Weights of a small transformer language model.
Size: 13 layers, width 160, 5 heads of 32, MLP 640 quick GELU, vocabulary 2048.
Architecture: RMSNorm before each block, rotary positions, no biases in attention or MLP, untied embeddings.
Training: a variant of Adam for these matrices, 323M tokens.
MLP neurons of a small language model. Each row is named by its layer, matrix (up: input weights; down: output weights) and neuron, and shows model dimensions 64-159. Each number is 128 + 32 x the weight over its row's rms, rounded and kept within 0 to 255. Numbers have three digits each.
After each neuron's rows, "fires before" lists the tokens most often just after its 100 highest values on Wikipedia text that the model never trained on; "fires on" lists the tokens most often at its 100 highest values on Wikipedia text that the model never trained on. A number after a token or word is its count.

L8.up409:127101129130160109107148160196163141081101086113155119093114145172110118084098141132044123107080170106224083122117148159075073075111187117131157149133162136128101109128158129146152120189112094196150070165078132073175135139134164088118126073090132097159128122109178124194136110077145117106
L8.down409:145102086166135134092106124098134110136146122095084105109082167108139185154129162057184131132165163119102121144075150167108119153175094115121068090162154115217122096137092092100078104096110136040160120074164173111143098096141085186082070139163093129114151103109127126159089155166092179086
fires before: "s" 30, "go" 13, "ment" 8, "," 5, "ing" 5
fires on: "il" 23, "a" 15, "'" 7, "in" 6, "op" 5, "w" 4

L3.up462:158145120159115090091093119135118137128173156094110058079162101171101145104077139139123207106160103152133161185129158080158089099115106116114072105081123143099107109123177152097100101129166078175125117102103100173155104123134131128134149100110083154083127129069126144133162169097144163104
L3.down462:170100130160153054105111113153125164109132191148096161158113137150139063090171186104138138110090158092153140055108128140143081125109136144112079089094080151095131125096163099137120130160079115099094130114097118104112125110109142159168094148101159148165137149175142094118102072129133144089
fires before: "|" 54, "\n" 43
fires on: "\n" 94, "====" 5

L8.up579:118139059072113125155168079141156115205091149143125149141200099132131094127098156154143120131076112095144185112140147145135164138156135084144147183124124114108109106076159098112119156110079123141159197144164106136133113060144138145133078132091095133214103131029108129117101144108155061118
L8.down579:122131152096138096153138120081094158039101110106125143072062087141091157107159148224120113145120134129127124144138193155135137133195165147085143133112103092111152130106123043101166131132088099079130142156167126121113127144120130157131110083104130123085113154148133130094111118117126120137
fires before: "ment" 21, "ed" 11, "le" 7, "ing" 7, "ual" 6
fires on: " comp" 19, "ron" 18, "le" 16, "d" 7, "min" 4

L2.up358:156157127115165141060112126151108127146146126080164118077159110140108159139126130096142096105154197142125131165169164108146165149107098079114117065144142115105097110132183126081108118139106156147141112177117079119186109087120100173104163098121100112070092113114081115130124113081096136101
L2.down358:132167134158167092133124047119141198135133144126097170108130097197115136165111198083152161179134091125114199138138167125148155179123107100175122094073146146150125119108126155116115111154080103141138061075121140191122154112144135112121116146094127126098074110092143086152150184124101084142
fires before: "\n" 46, "-" 23, "|" 6, "an" 5
fires on: "\n" 78, "st" 15

L3.up548:081121073120121087082151153176179072170138143095073089043152178152122204121133169143115099112128154150148086106160128106108171084088161036161109043115109143110093083145136094086171118107129069185123122153144133112178146076131131128095110130069118139118123135123116118155141182126088111153
L3.down548:057144111154089121170170143139159107127111204124119113039110129145122137136131142120086161105127096139094118080161174092161157190186141066125080082145104076141123075160179135121120101113083042139133145157122159159171126166111094182107137131075112138159120179137132153142151123159123138146
fires before: "\n" 100
fires on: "==" 53, " ==" 27, "===" 20

L7.up227:108129063098110122074110126148155138175139156090107101121136177186107047142088137109082132152170166116106097119099137119143109089136139077138155116131133098133141064131119121048120166099205092101145073144150116165150144178146134109120185094200132111157102143164137109166109140186112159127
L7.down227:101121107086124133156117144134120098132106134127123103149118111109106113169137175097111126184236164091170115111106002136145144136098102157154140085135098148163149124134210134102141171151113079136128096103075133138156134132136109128165121095205175115119135051105120168072089102134108118133
fires before: "\n" 26, " The" 21, " It" 4
fires on: "." 96

L2.up238:129139071092126094110151159155195125082117173150123146116112130123113172136125117131194132085124145159104125162126125144129154094085143116120077057089122140126096077079182175106150144138156067111104085158158124147202102081132160179091125114174099150049103133085179096174143094106092108056
L2.down238:106171067125090101101170125119166109091135150153132097051147113125101144085097150109217133074076125202101117120125197111130131126130121108104108102134147115123092137104190137152182115180078097117080083109180170178171107064102135179147157139121087127122133151095141148119112136097086104135
fires before: "\n" 100
fires on: "==" 69, " ==" 17, "\n" 7, "===" 4

L3.up332:129090102139133178094176126099165122131147181120116098114150130128135097155167080108148143132154161165106113105158169105115142174120148091122142087116101129173112100123180097112184152113150071106172175116107115169157156124177130094070104121167071168153142159117135179181123144091143137101
L3.down332:119165147145152160118131126163163135122155120145110147060172099120161136153133157111149146127109124192106123112131175130141067070155097165061080098112072135147105131093127144140185089159178081103179111116120106177196122119108118171097088087170091137120156152177125173182187115068149129134
fires before: "\n" 77, "ver" 5
fires on: "===" 56, "\n" 11, "o" 8, "---|---|---|---|" 6

L2.up527:139173080106152115083118174159173126160140159140095114140140124105095142145123141185130123119093117135160116130085178112141143117156175031170175139138078133136200165161177129131103134128102117159149124140153176102128145119128164106098146130115133079091190111084128113154160129137132059084
L2.down527:121094122144116057136130077108160152112165185123101175085091178139119102179098155100122174111107068079152118174105082170154141177094133111132096118090128130099127163163154145150110150129111144145116119160180137145092189092133125107135175092141108137112200093100081169181125164121132117130
fires before: "ed" 24, "e" 15, "ion" 11
fires on: "duc" 25, "as" 24, "s" 21, " for" 7, " on" 4

L10.up382:107122153125098132135168107137124106180125169119129152095182139150093158143139099115143142090185140184144162062112172110140119111114044121128144163098163144129125129063126086062142131088146089120135160068057126102111110161154089084114106157131063156126113101094200137067071160154196097111
L10.down382:112144145128125113171101156121115140122167130134165155061135108128186125144172162095145168168105170142090143149162117115115163150088099120124159100057076140192086076095172167084150136049154083102129179124107090173132133098136143118145105135099137157149096122133123119144133146081106126111
fires before: "-" 54, "\n" 24
fires on: "\n" 71, "ri" 7, "===" 4, "." 4

L7.up430:088124127091106108058184160156168069179093158130108088097130139120125150074106177149143087127136144149131107069124109095150185079142100100119176032085075124146147157154196130149118113097121099119125107131163129119170120108117166116165215119136146140168090135101144146104086120074086068128
L7.down430:099082130064130137119119190133158112159089161105193089124135157126118133108119150134074077166158103118134145110144000158158151132106123102157172080143158191164130142135166109114141124105128101084142135118145143148107160141130107109167141146173175200128107152114109136086108104146096092117
fires before: "\n" 31, " The" 12, " He" 6, " It" 4
fires on: "." 69, "," 7, " |" 5, ")." 4

L2.up345:079163115143050159110155152094121102125149204090112146133173166155179144100111071114115118096110151167125180110121112103137180159143138065130141107136115084182111141104110092147140118138120102090232136142131141152125152134136082110114098121088133053098129142094102135202155196093119120131
L2.down345:100150077114150135093121126181131130149138174173120102115117138116207153100152149097134160067134138179144127144149126094156131121167052107062208121110136095146174099070057136095092171160083082104157126200109162120140113120141179147125153150141057120083088120093156150141120125129108109121
fires before: "\n" 58, " Su" 5, "-" 5
fires on: "\n" 63, "-" 23, " 18" 4

L3.up57:103196090151073101126105130087114132115135146121101112030151106128203094164113122113145143159123092125165124143140184068170153115149163081145093120060129115144153144099178155096102089138088091165147131181176097095174106159106147102087115069164108115069133095147135088133161166136119104142
L3.down57:157105147134135049152102131173146123178167113116114131152139105169147116120114184155099140155133201134091137121159187120119125117117097126190131095106101174056121139116100102127151160088142095076131125101149092161123130099173116107121128147127144113130063160081135125113111118144108109175
fires before: "|" 64, "\n" 30
fires on: "\n" 75, "==" 9, "====" 5, " ==" 5

L5.up175:107148122097150070127105127137177155128109107061147065142136145161111117061107154118102115102141180145148127133124148145127186145144163102143110116094070130106095120161179104116153111132118083146114123146160063105205113139107084150116162107110168153158100135141129158201139106125095151143
L5.down175:111135174144134136139133105093088117131181148105162156050132119133125111105083082155086107128162167166048133152116113144144122128112168054119188112144142124141218136193106150093125109124144132121134076095147169177152072139127073148094152148109091121097084101103160154145102123106125123193
fires before: "\n" 51, "-" 7, " of" 5, "," 4, "." 4
fires on: "\n" 56, "ion" 27, "ak" 4

L2.up583:118160113169146145147112127135145103182129135092037138113094123104047111104148091145081132090142194234114135122166122155162134125163080118150123113103146133116115082142118088101153130104107103122174094150121150175114124155168083153126168100136147133130078117050129110166130135102145115202
L2.down583:166147114153147116080089128119099146157077098194111179128145176158100096084154220122168076118135144136135111107100110119148124149123091067155118139111126150142087029090162138144164186115120140135160073105098156151130191094155122118123102055134143126175182117208078095102175151120125146168
fires before: "\n" 100
fires on: "==" 56, " ==" 28, "===" 14

L8.up168:101077083090101108086137101176166076123175147130130176102107154191094137169027120136128123097146085185110156117107165122172143109165166116107101103094074127133147092115224121086139123103143087122108065128138126130083125093162119133165129138120149099112099092132162100123129171170088121184
L8.down168:100076120136165142119192148118119084143141140089101173071136112115086080147096126121096090084112161179139146138141171151174113144171115115118043097086118146106103139113147071151145123065111143083113120105095155120150123152105146117159130108102113141175099144110130116100168100089113165137
fires before: "\n" 62
fires on: "\n" 49, " =" 21, "==" 5

L2.up290:147121118081145152206164110177092124129119149128169104131140145158179183129110144135162118102142127193091054114082149077166125137140144136099099132140137101146126128119199099115148058147179112169125142067111117138111080109129127117142107146165107121069111131138179149158143078134136101156
L2.down290:109131093094142165111162117148125102134124158121153101075171149083081232156067113125131127108116109149110123143080179141135163106193099111123088081095103145180138057126154069104153132156084100152135173095102082164158139125143159082169091123084114138092159174176181125158134117189139183165
fires before: "\n" 41, "The" 10, "A" 10, "-" 4, "B" 4, "On" 4
fires on: "\n" 100

L3.up89:113144117104102069157140051189100139190121164102127073152147110165143127088055149183119140087137111158124107096170214151069120179203103043070093124091134103146174118112129114091073136089097115101162133145093151159136095072114122130113131111147162126123152099146125066152087114117169120111
L3.down89:129072138150190142094104109183111144083118163093134116104134131142155111136123144080148128068168090084114160124098116181147153106193149144146067116058096164120140080144129164061124104098121129067126108120156072155171122149088105118188155143063203119081082173114196154097127120120158158146
fires before: "\n" 34, "The" 14, "A" 5, "M" 4, "-" 4, "S" 4
fires on: "\n" 100

L10.up337:108120081129115116125178127137182101222074119105090087119132173149102197210137145095139115160094083103172084108128155119170112142120133068149152154099098116101158116075116164101171123135095112153180137151139140121158082145168140093091117182114137130130103150145163101147149135172169166185
L10.down337:149154124124056192164139123123134144126176138108187145100124145109126123103143098147107153141146126109169123140129197116080146170130180137152052157145121123160185139104171116157121090099119174107150113121219130058125185110124152160102151139090132110158116110096068154107078136188100114151
fires before: "ed" 33, "ing" 15, "ual" 11, "ence" 6, "e" 4
fires on: "us" 21, "d" 17, "id" 10, " do" 8, " continu" 6

L3.up65:128141123159143080081185109116115120136160095075060122106073158124168062088125106142116161125135149155104138062138189114144187113098129046113146146111091136144111120097124096138107103074123105111110126075164138207115118126125150140092101128121107113130117123075121146217170180140163090126
L3.down65:086115126132175194160098176139146108041127129144146128151162113108111162094097162151230106086155135146119091153123139178100155100166117143148121172120112101146180119128158165154169154149175074170096109128174152118127127133167112111121134121121149171117102148128095071133142108071095102168
fires before: "\n" 53
fires on: "\n" 53, "er" 11, "i" 8, "is" 7, "c" 6, " (" 5

L2.up311:095119145149124157108167091121213166184120131154151099072142108149140115063113150143112106124134135145132114144144143088091077111129138129104083096093113138142173129142133103119091142064134109142195124134139084085087138135131111070170112114119134110143131139080120077103169050190078088100
L2.down311:104106194134156100088142160131141131133165144105163176115085079137111045062108132119088085106106157137141127166114130129113113091133113127142158122064153188125139163125129097147096140083113162161186163136083108131113159158177098107210089140143109161095126114129174148147115129166176130116
fires before: "===" 21, "|" 11, "==" 9, "S" 5, "20" 4, "P" 4
fires on: "\n" 57, "===" 20, "==" 15, " North" 5

L10.up415:125097102095074146126144121131117060137106186109182127139200149105149121064096172129093134106120132175086105084129135121138153115154128074179157107149070095097130109182137107110163155095128111151114101195111114150118125227109091135074094110117159138187152126136152141116123098109146093163
L10.down415:112127131100128159130148127115154113113137159138068128100148158127083151135071132137137135094116098123080115097119202135105131112091175100170176181134086107163195137144115108158097138179140160114084154094145157114156180124114115128103130184146185175089108084068144175132158117121067133174
fires before: " to" 31, " as" 12, " with" 10, " by" 6, " in" 5, "." 4
fires on: "ed" 47, " known" 7, " such" 6, "red" 6, "ated" 5, "able" 5

L5.up591:114157133130153131089158086156086122197100115098145098092154182164096103100131163158095134124147108135052125103097135141138173096146117114128130090086175105187167128132197127087189099138116087118100051144137133117114091139135097125127163150118097141177131146131124079110193118082064106085
L5.down591:174110092067167133097144123132102153173133092147133149091089094097071105103117151121075194190208146126132100118076058149149151108171106108119150103120118120150187123154136117069095153118103129112152128145070155132128131094118067116118161144118170132120095134124103099117164162077094160115
fires before: "\n" 36, " The" 13, " He" 6, " It" 5, " In" 4
fires on: "." 93, ")." 7

L3.up290:132141132179135166117085099156172116158156126097125168083120138124136060136131144087121161117184089196135130147137115065132089078173120133082133132146131136128134154146169113135120083134156080097175210092116040159161109162151117165113150060175145019131114123102138128133122114150101054130
L3.down290:094126140146134140119119122175120165139182118130150162131104147175160151142123109112135144122111115143052165127133186122135181155155098156097144117132123180146113113098208082174072120125130128095187185085109110131177172122101097143110120153148079101084188115168147144115141185154092051131
fires before: "ri" 16, "al" 12, "et" 10, "r" 4, "w" 4, "ta" 4
fires on: "er" 51, "s" 29, "le" 17

L3.up51:153197148167087103176128082167159161130076121045127099090158138083144118053162137086078185060137188127164139119157111091139175090113166112152140076083134133149144119119142104115135093124116149135169084162142069118156091113112112130124160124111096102102188103140148130176140136140067096152
L3.down51:139167170130131151136111114140134121156111178119140122110178104104124105127113057084137120112106119077191150151107158071119181060141144139126144059121179096170121099096174132151172077073055150145115116156186141177076133068063097148071150168125160155163112147076147127114086143130115109143
fires before: " |" 25, "A" 9, "N" 7, "U" 6, ":" 5, "L" 5
fires on: "B" 21, "Z" 14, "P" 12, "L" 10, "G" 9

L7.up543:080122154118113127087171147115117144145154160130099154056115127132177077081078205118153103119140117169144119129112150110213196107102122068092109087131097133142133136120126098121091099158123051136159107117083133160183155103144183114114162167124075083067091121162128175133128136145143078115
L7.down543:155081142192166096174181146095169101123137102170149117184088101130110135107099129151090145168195109135138145189152000099173186137123110132114150118162169165097181109181134098135145151121119151123136130111136149142096124138101110168175130146072130143098107169148112088080100110156105132169
fires before: "\n" 27, "-" 21, "|" 11, "s" 4
fires on: "\n" 54, " |" 13, " (" 7, ")" 4, " co" 4

L8.up257:106142100102120069069160054133113113178144127156175061163129143196115128122109140155118138104154113157123072101134161125144146103131100113100125096082130136173104093153136100076111124075108146141114162112108147108145128095135180138164083104167135174131154135206161165170109130213098083190
L8.down257:165096137158103128102140159120176085127093080145123081108167151108114150140072160116123154104175134099094182117117150158136066168156117187156093082113101096101154094098166100189115112167119141073178096066130134127113100158162114096088156159132079112103114097131065119122110140070123154079
fires before: " |" 42, "s" 7, "Note" 5, "th" 5, "\n" 5, "ti" 4
fires on: " " 49, " re" 11, "u" 8, " Re" 5, " =" 5, " time" 4

L2.up591:107123095082142076096117147146123088141143067130121124124112144126124120120189125117127119066110188155100124131092150130010174199127164064100137105163130124130109120199153159079141130143151087153151085110125148148152141084134128140089070075131118082121107111118108124129113149120127098161
L2.down591:163158086168149125107145102192179152161110157152088142069151131102168164200125145092092159157127118157163114164123091115169178136132089142122135067074126113113120104121174155147129130170133165182139108097157140159122114155082144134149183072124175088146090156133139153123113168093158187109
fires before: "\n" 59, "′" 10, "″" 8
fires on: "==" 35, " ==" 16, "re" 8, "===" 6

L5.up549:119135105101152117116153126163175182155133132170156105102091176178085096140083163196104142127143110141114085114096148155192127110124085060092170106134176113183112093114204158117146163137125128136123116184081116145107159147139143070081174078150121169097131158053149088117159079127073099138
L5.down549:119142102093160149121068095128123102096160108137091099090159171138120134105116141121114136185174095120070115134098113194137117125107120168141166138124106193190118131117202161109146158143145068112151116122142164095163141166142123117177122149140126176136142112179092112074160092105173205175
fires before: "\n" 74
fires on: "==" 53, "." 20, " ==" 14, ")." 5

L5.up137:116128080109173114083165080126100111149147128090113140104081115115087090140194123086157158131096112141169065125148168130153137116150169077148168112104090105149134149154129172097131169105104142181152147118141091148204170103172126090116143102092167104112173147101092144156142102131146119112
L5.down137:092146115078164106125139107139139165100097135120129080067185168127133117162094129158143157110143074147123129113159145137186085123108139172085159112159134112139113070089158127130179147117123169072058117106113065121088198130146178129188146084114141162140103111139118123092126138075096094137
fires before: "ed" 23, "tion" 12, "e" 10, ":" 5, " |" 5
fires on: "duc" 45, "ed" 17, "us" 8, " for" 6, "u" 4

L5.up340:151081114134124110166097120139133128151162121094119124120128171123124081060101118109132163091162153152095129096122149115169134133089127115136112158069140127146146142089130176068147097135092080145162144121061109093127123149184122100182213116121099097096116128129120077104147158144165166151
L5.down340:187169126149096147137070108112098159172125155124139153119123122152183138091102120114111152176118122107147154124105043121156097128115106116106145101153114241107190173116175122082114158124090145142127142152116092161121129133131090140193085142114172173110104114135107121110145126105160147120
fires before: "-" 72, "\n" 22
fires on: "\n" 96, " |" 4

L5.up223:134118155139098087192143103156128114103121129121146163129156151127113109094103127104135156099130117137111135134097211092189140118090192096111132041109086105136141156164154110082073059125075150151133129104095122113116141106135128092147151112095082143125119161169151077140116131125182104100
L5.down223:181132196091158116131135105128132154130103109168161142133115130146128118191106159133122156192098135097066178073118093075139071112147094104123105126112129232130097079122118101063160159103034184076162152099133115177114135162094146120205115159085154148134129119128131126111117127102123146143
fires before: "-" 52, "|" 17, "\n" 12, "===" 7
fires on: "\n" 100

L8.up619:127184135126158112105190100045164071154150153112119162106175130158113129138104175110161151089115096119190143094145153072167130068177196139095110103080148139140103130156180148045069088108108105091097096113137106122151160117104091075122124140133138115143119124082098134161151168153152117087
L8.down619:125127099129115159132133159160173108091131157134156171077086128170146159157117064105098127159152117144118156148171142130164077106124091142103144175089045172124189112141128116138131130098109101114153171128154100078183121184161063129099155149097147113118095105085133112206047157154137129170
fires before: "|" 34, "-" 17, "|---|---|" 11, "in" 6, "\n" 4
fires on: "\n" 49, "-" 26, "s" 10, "ig" 4, "n" 4

L5.up212:123155103146136116109125091146101198123112159103139074117078172162095123112110163147104174093155207217109137155082147157154174142154174180124124085098128066145108060107195147091153141094146117097065102166090149119161128148130105141136155082147104137112134124105136130135187074114094103163
L5.down212:134163105111144101053091101145093072178142169140174061082198128113093089121110127133150189152175109126102083065132116158157144061120085126098179100076150105177139108090185138086120139110149139145123137189079106115151090137064135138141188130173153174153112090144130143079134136075072161112
fires before: "\n" 54, " He" 8, " " 5, " In" 4
fires on: "." 40, ")." 17, "==" 16, "===" 9, " II" 6

L8.up406:166107123102134166090121120108133126138100159100102127105139118161141124108119179110139060094165117143148149138148172141187150137115107122176164137159115094129143051176127118058159063085157157144138102143143089073176139139138140096071150084142128127110123084189166161151111089141082108144
L8.down406:151150122109090101136154057145104083078096118110150129125098101085128189171073107137110146138162132106110129110136208145097168136056128121132108135093178069117162143148105066147172138116133135162126116082130114160148095136096066130103117159123168103152076079055155141114105054073105084150
fires before: " in" 15, "." 13, " to" 10, " by" 9, " at" 9, " for" 6
fires on: "ed" 61, "m" 12, "s" 12, "ved" 4

L3.up591:094109146167100099133192126143169173129099112108124079097155120140100093109201143123130134102134155152131091140117133163104116145113159144139084071130105105121061094105136113124134144229168117146145114100136109039166111090155064096125158142111066153151059144085172107100147116088118110140
L3.down591:060157174106102159068169147110090108128102162111131107100169114178144114109169131166092150096156130177084143056170187174122127109166155098045167082110154140181127160110202075102152103070119125103115170103115123127112124145111134124083112115084132110127125171127083134112134125085156148057
fires before: "\n" 49, "S" 21, "-" 13, "ary" 4
fires on: "===" 42, "." 34, "\n" 16, "it" 4

L3.up412:125098167141156151103147118143094207142083137133142144137128111132121142113170124125096134137144139157100098077091161061189131123120078142123094058126140128161141085108119124050140059179101166137168146144089128101144144155173108140078129110127105141079118132103063154104149171105111157101
L3.down412:124118172124140120142119132128134153184134133112127098171115095123105117164179096162112202107115096121137172160100138075147104085109161159089158126159131110106170109174096208213095198099146139137138101126145119129068131099119155136108165179135103086122104120135135128145102187151148186168
fires before: "|" 49, "0" 7, "\n" 6
fires on: "\n" 69, " (" 16, " pre" 5

L5.up155:121117090147070106118085194074120120117144142134053125062138194089201108109112126135113165094124102168164164129048171116110137171094161074150120094112095098118134109104157184100124122167090106155115166154091142122167115094123129119140165122082124116136160168077095167101173151079159091148
L5.down155:139155155153136104152102058226131075129137130063136116134102125177127116141094179131132139123148170091102097159169134187171189129119133160075127100216096075151131098157150172086096145100142147117128081119088099104137133146137129124148127129206154162074185117134159155174104132128084152157
fires before: "\n" 73, "-" 4
fires on: "==" 32, " ==" 24, "\n" 14, "===" 6

L3.up264:138117069130104078159186094112115152171104129126165089098112096079116123099185109068093161092101127127121144118140119154047181102075101132192114060116156139112126156119105140045116150154115132095117169089105060132094140088129112135138171143096177123080092116076091106174096126095101157126
L3.down264:087156175090175095098096074106161085121121106163161154104131079141121084204139112134102064096160070112143162106096128086184124143100100118095181097140098164169110096111128142143121170137128152109186157113077137125101138160100128107157161095119164162129119111116190159075128100088139106136
fires before: "=" 37, "L" 6, "S" 5, "P" 4, "==" 4
fires on: "\n" 100

L3.up261:166078146087107166133177137155117091178143141077184093076125156089135052082132151122141111125147115167148114102187145107171205138123147136109159088114101087155091111193131096076152114073113085143149102143117131135071150120128132130127147135124144152148148123104138120190185124103106091153
L3.down261:128132142161094161139104098124150074141103145025108127106144122098123206171066114121132103113197082154154105148101185169153117115085124143160118162139187155102164120104114135083085089157178104078119139099160130160159139132114084137144138165130152097100110138085113149108102122141184101144
fires before: " in" 20, " by" 14, "ed" 12, " to" 11, ":" 8, " as" 7
fires on: "ed" 29, " used" 15, " located" 9, "born" 8, " found" 7, " released" 6

L3.up339:121198110120152073114118132152192122115108098154133085080140143139112167155133177124085134110177150185067155103104202167100117144159173094132150122103072061144086112123128139150118116115154028118124113103164093134182100152148100105137129114149133130058075177076180125108082127183125114150
L3.down339:160136177143165157152135082156155125131097165169098154105131122192114051107186093145076170124174117188120117139141141147093155170125128143151164072147143119168111106121200110044145079168110106083128124125189147134116132187129085082124141146129122116146127152144082110138096134039132117149
fires before: "\n" 73, "." 5, " The" 4
fires on: "==" 49, "\"" 19, "===" 10, ")." 9, "S" 5

L8.up284:069103094188160076121128118196194183082082120087093151123185181144143131104137162133074112114170153159138135108171134132109126167119063069165164120111085102134087104141132170068138123139094117045177106148154109165097182109134103099090109124100128134155132114092153097181080164143166100127
L8.down284:139146148133116147153111092096094174124147134158103096127159100149125097166108106181113147162105054065129118077105104116090144170135115135108213088149128148171162188123076165122069164089155094126117112098032141125147131110087141071140130130118137107019119151171082142140158113091092142131
fires before: "-" 36, "\n" 11, " as" 7, "ress" 4, "as" 4
fires on: "\n" 45, "d" 7, " well" 6, "el" 4, "re" 4

L2.up588:128104162157138173135134080185139100103128128117148118091107138087132131113122177113140169122165135158143122151098196076127130080176172093092134095093085168132112121140200103105170151130082091180121078104107210048133146166136138156095075101094103135146110177071107100137114153130113125107
L2.down588:121103109109175176168123160106096165143146080139160165086083072162184119149122115115120109140093110140150137175166159085193105129137124124184113077149166134118117155134125172157181137130172110158082091146192084131086080077071147081163186127121156091132099122140138173088149174129163155153
fires before: "\n" 46, "|" 16, "son" 7, "cho" 4, " " 4
fires on: " =" 37, "\n" 16, "ea" 10, "pa" 9, "====" 8, " |" 7

L3.up149:132149146164097126111174092109133107106128124099118122081126110122101172080114132098123110091136132180104133074139163147129157121124095098167128033125157144192071121084137135129128128151165065070162145140143101157151140077103120140091090086090102088099137126100166106154153120116078093125
L3.down149:103138124175130109100167080163142082146134159086128104072163165151127126118092155151159131107133135121092154101143160148174145096146141096130156056123139091119068121108165145131113124154146103116096127135131132182187144102098122087082136165150134070095164091104174118205194107096134125089
fires before: "\n" 78
fires on: "\n" 96

L2.up42:095136132134141124153161172144090184142100143164108069061128108091085123137129078082122088110162140187086122104135097125054087126125163110137175076142124098172137111186154074080116157135103123177195171118072103107064162098138157132177111108111122124119116158116144143163113106178098111138
L2.down42:126105127156134113065151148167117176157067153142128114116160041067106132109100121124077120082099105115160097111104121097140136098176121142115184076067092119154191123119141109074106137082085090126193116080117100169116112142081159113220158148098152185117152161147166162147134125132149127203
fires before: "===" 32, "==" 18, "|" 18, "S" 5, "=" 4
fires on: "\n" 100

L2.up204:118153106138096170092152132095163142158157068107153108118159126131116167089098086136173126142130107100063082063105187154141144160173141112131116135073118098160101083112142092129155095065154119146148073144127093117103137139184089129087143135166107165096130148104098054109132188166043053089
L2.down204:139161145174134154097143081136081151141039142133083173067123157143180120121139174165107133210162123115130111121155091161152139160135089096146192145136155145140097147121182168102128149116066176110178176162150098165138188109117114131108149091169122160101071167123165152140143120156086117155
fires before: "\n" 31, " The" 9, "," 5, " She" 4, " However" 4, "vel" 4
fires on: "." 47, "\"" 28, ")." 6, "e" 5, "se" 4

L5.up205:066132113174130097112107109174102133171118184110140164112167128174031118114089168097158158095135198175094120118136122153173125114188161106120105054083095132128119143123200147112158073110107090190134101139072133141117083140096178132144117139128056165057114099113185094136104112099130098091
L5.down205:129127185105116076101088132143164132149118093111155197095148098103099150122173076097165149207131120071119103156090039111123134101136120118161144157125107196154146104125139099067101172126120136128143160113096161086139128158132078088162113133101121106098114106150161126091106147120103177179
fires before: "\n" 33, " The" 19, " In" 5, " S" 4, " It" 4
fires on: "." 98

L7.up118:127155130057070088088135137123115179134072120109125077095136148149111118155098148148160189114144185153145103130155128112123176149175156119103095092085069102131135135105179193086129137146105137074103128095096110118147112178154164082106184144124084063153135157189160110168155092102123100137
L7.down118:107142165118138164080161114167134164092182153137144156120185116136140085127116136108116132163172123075113095130167082122123106136083111079154097117175119154168189122120193153077097146142109133153163183109120146130138142189122081091075123130088115184114092080091183101109079143088148153173
fires before: "\n" 34, " The" 25, " It" 7, " He" 5
fires on: "." 86, "\n" 10, ")." 4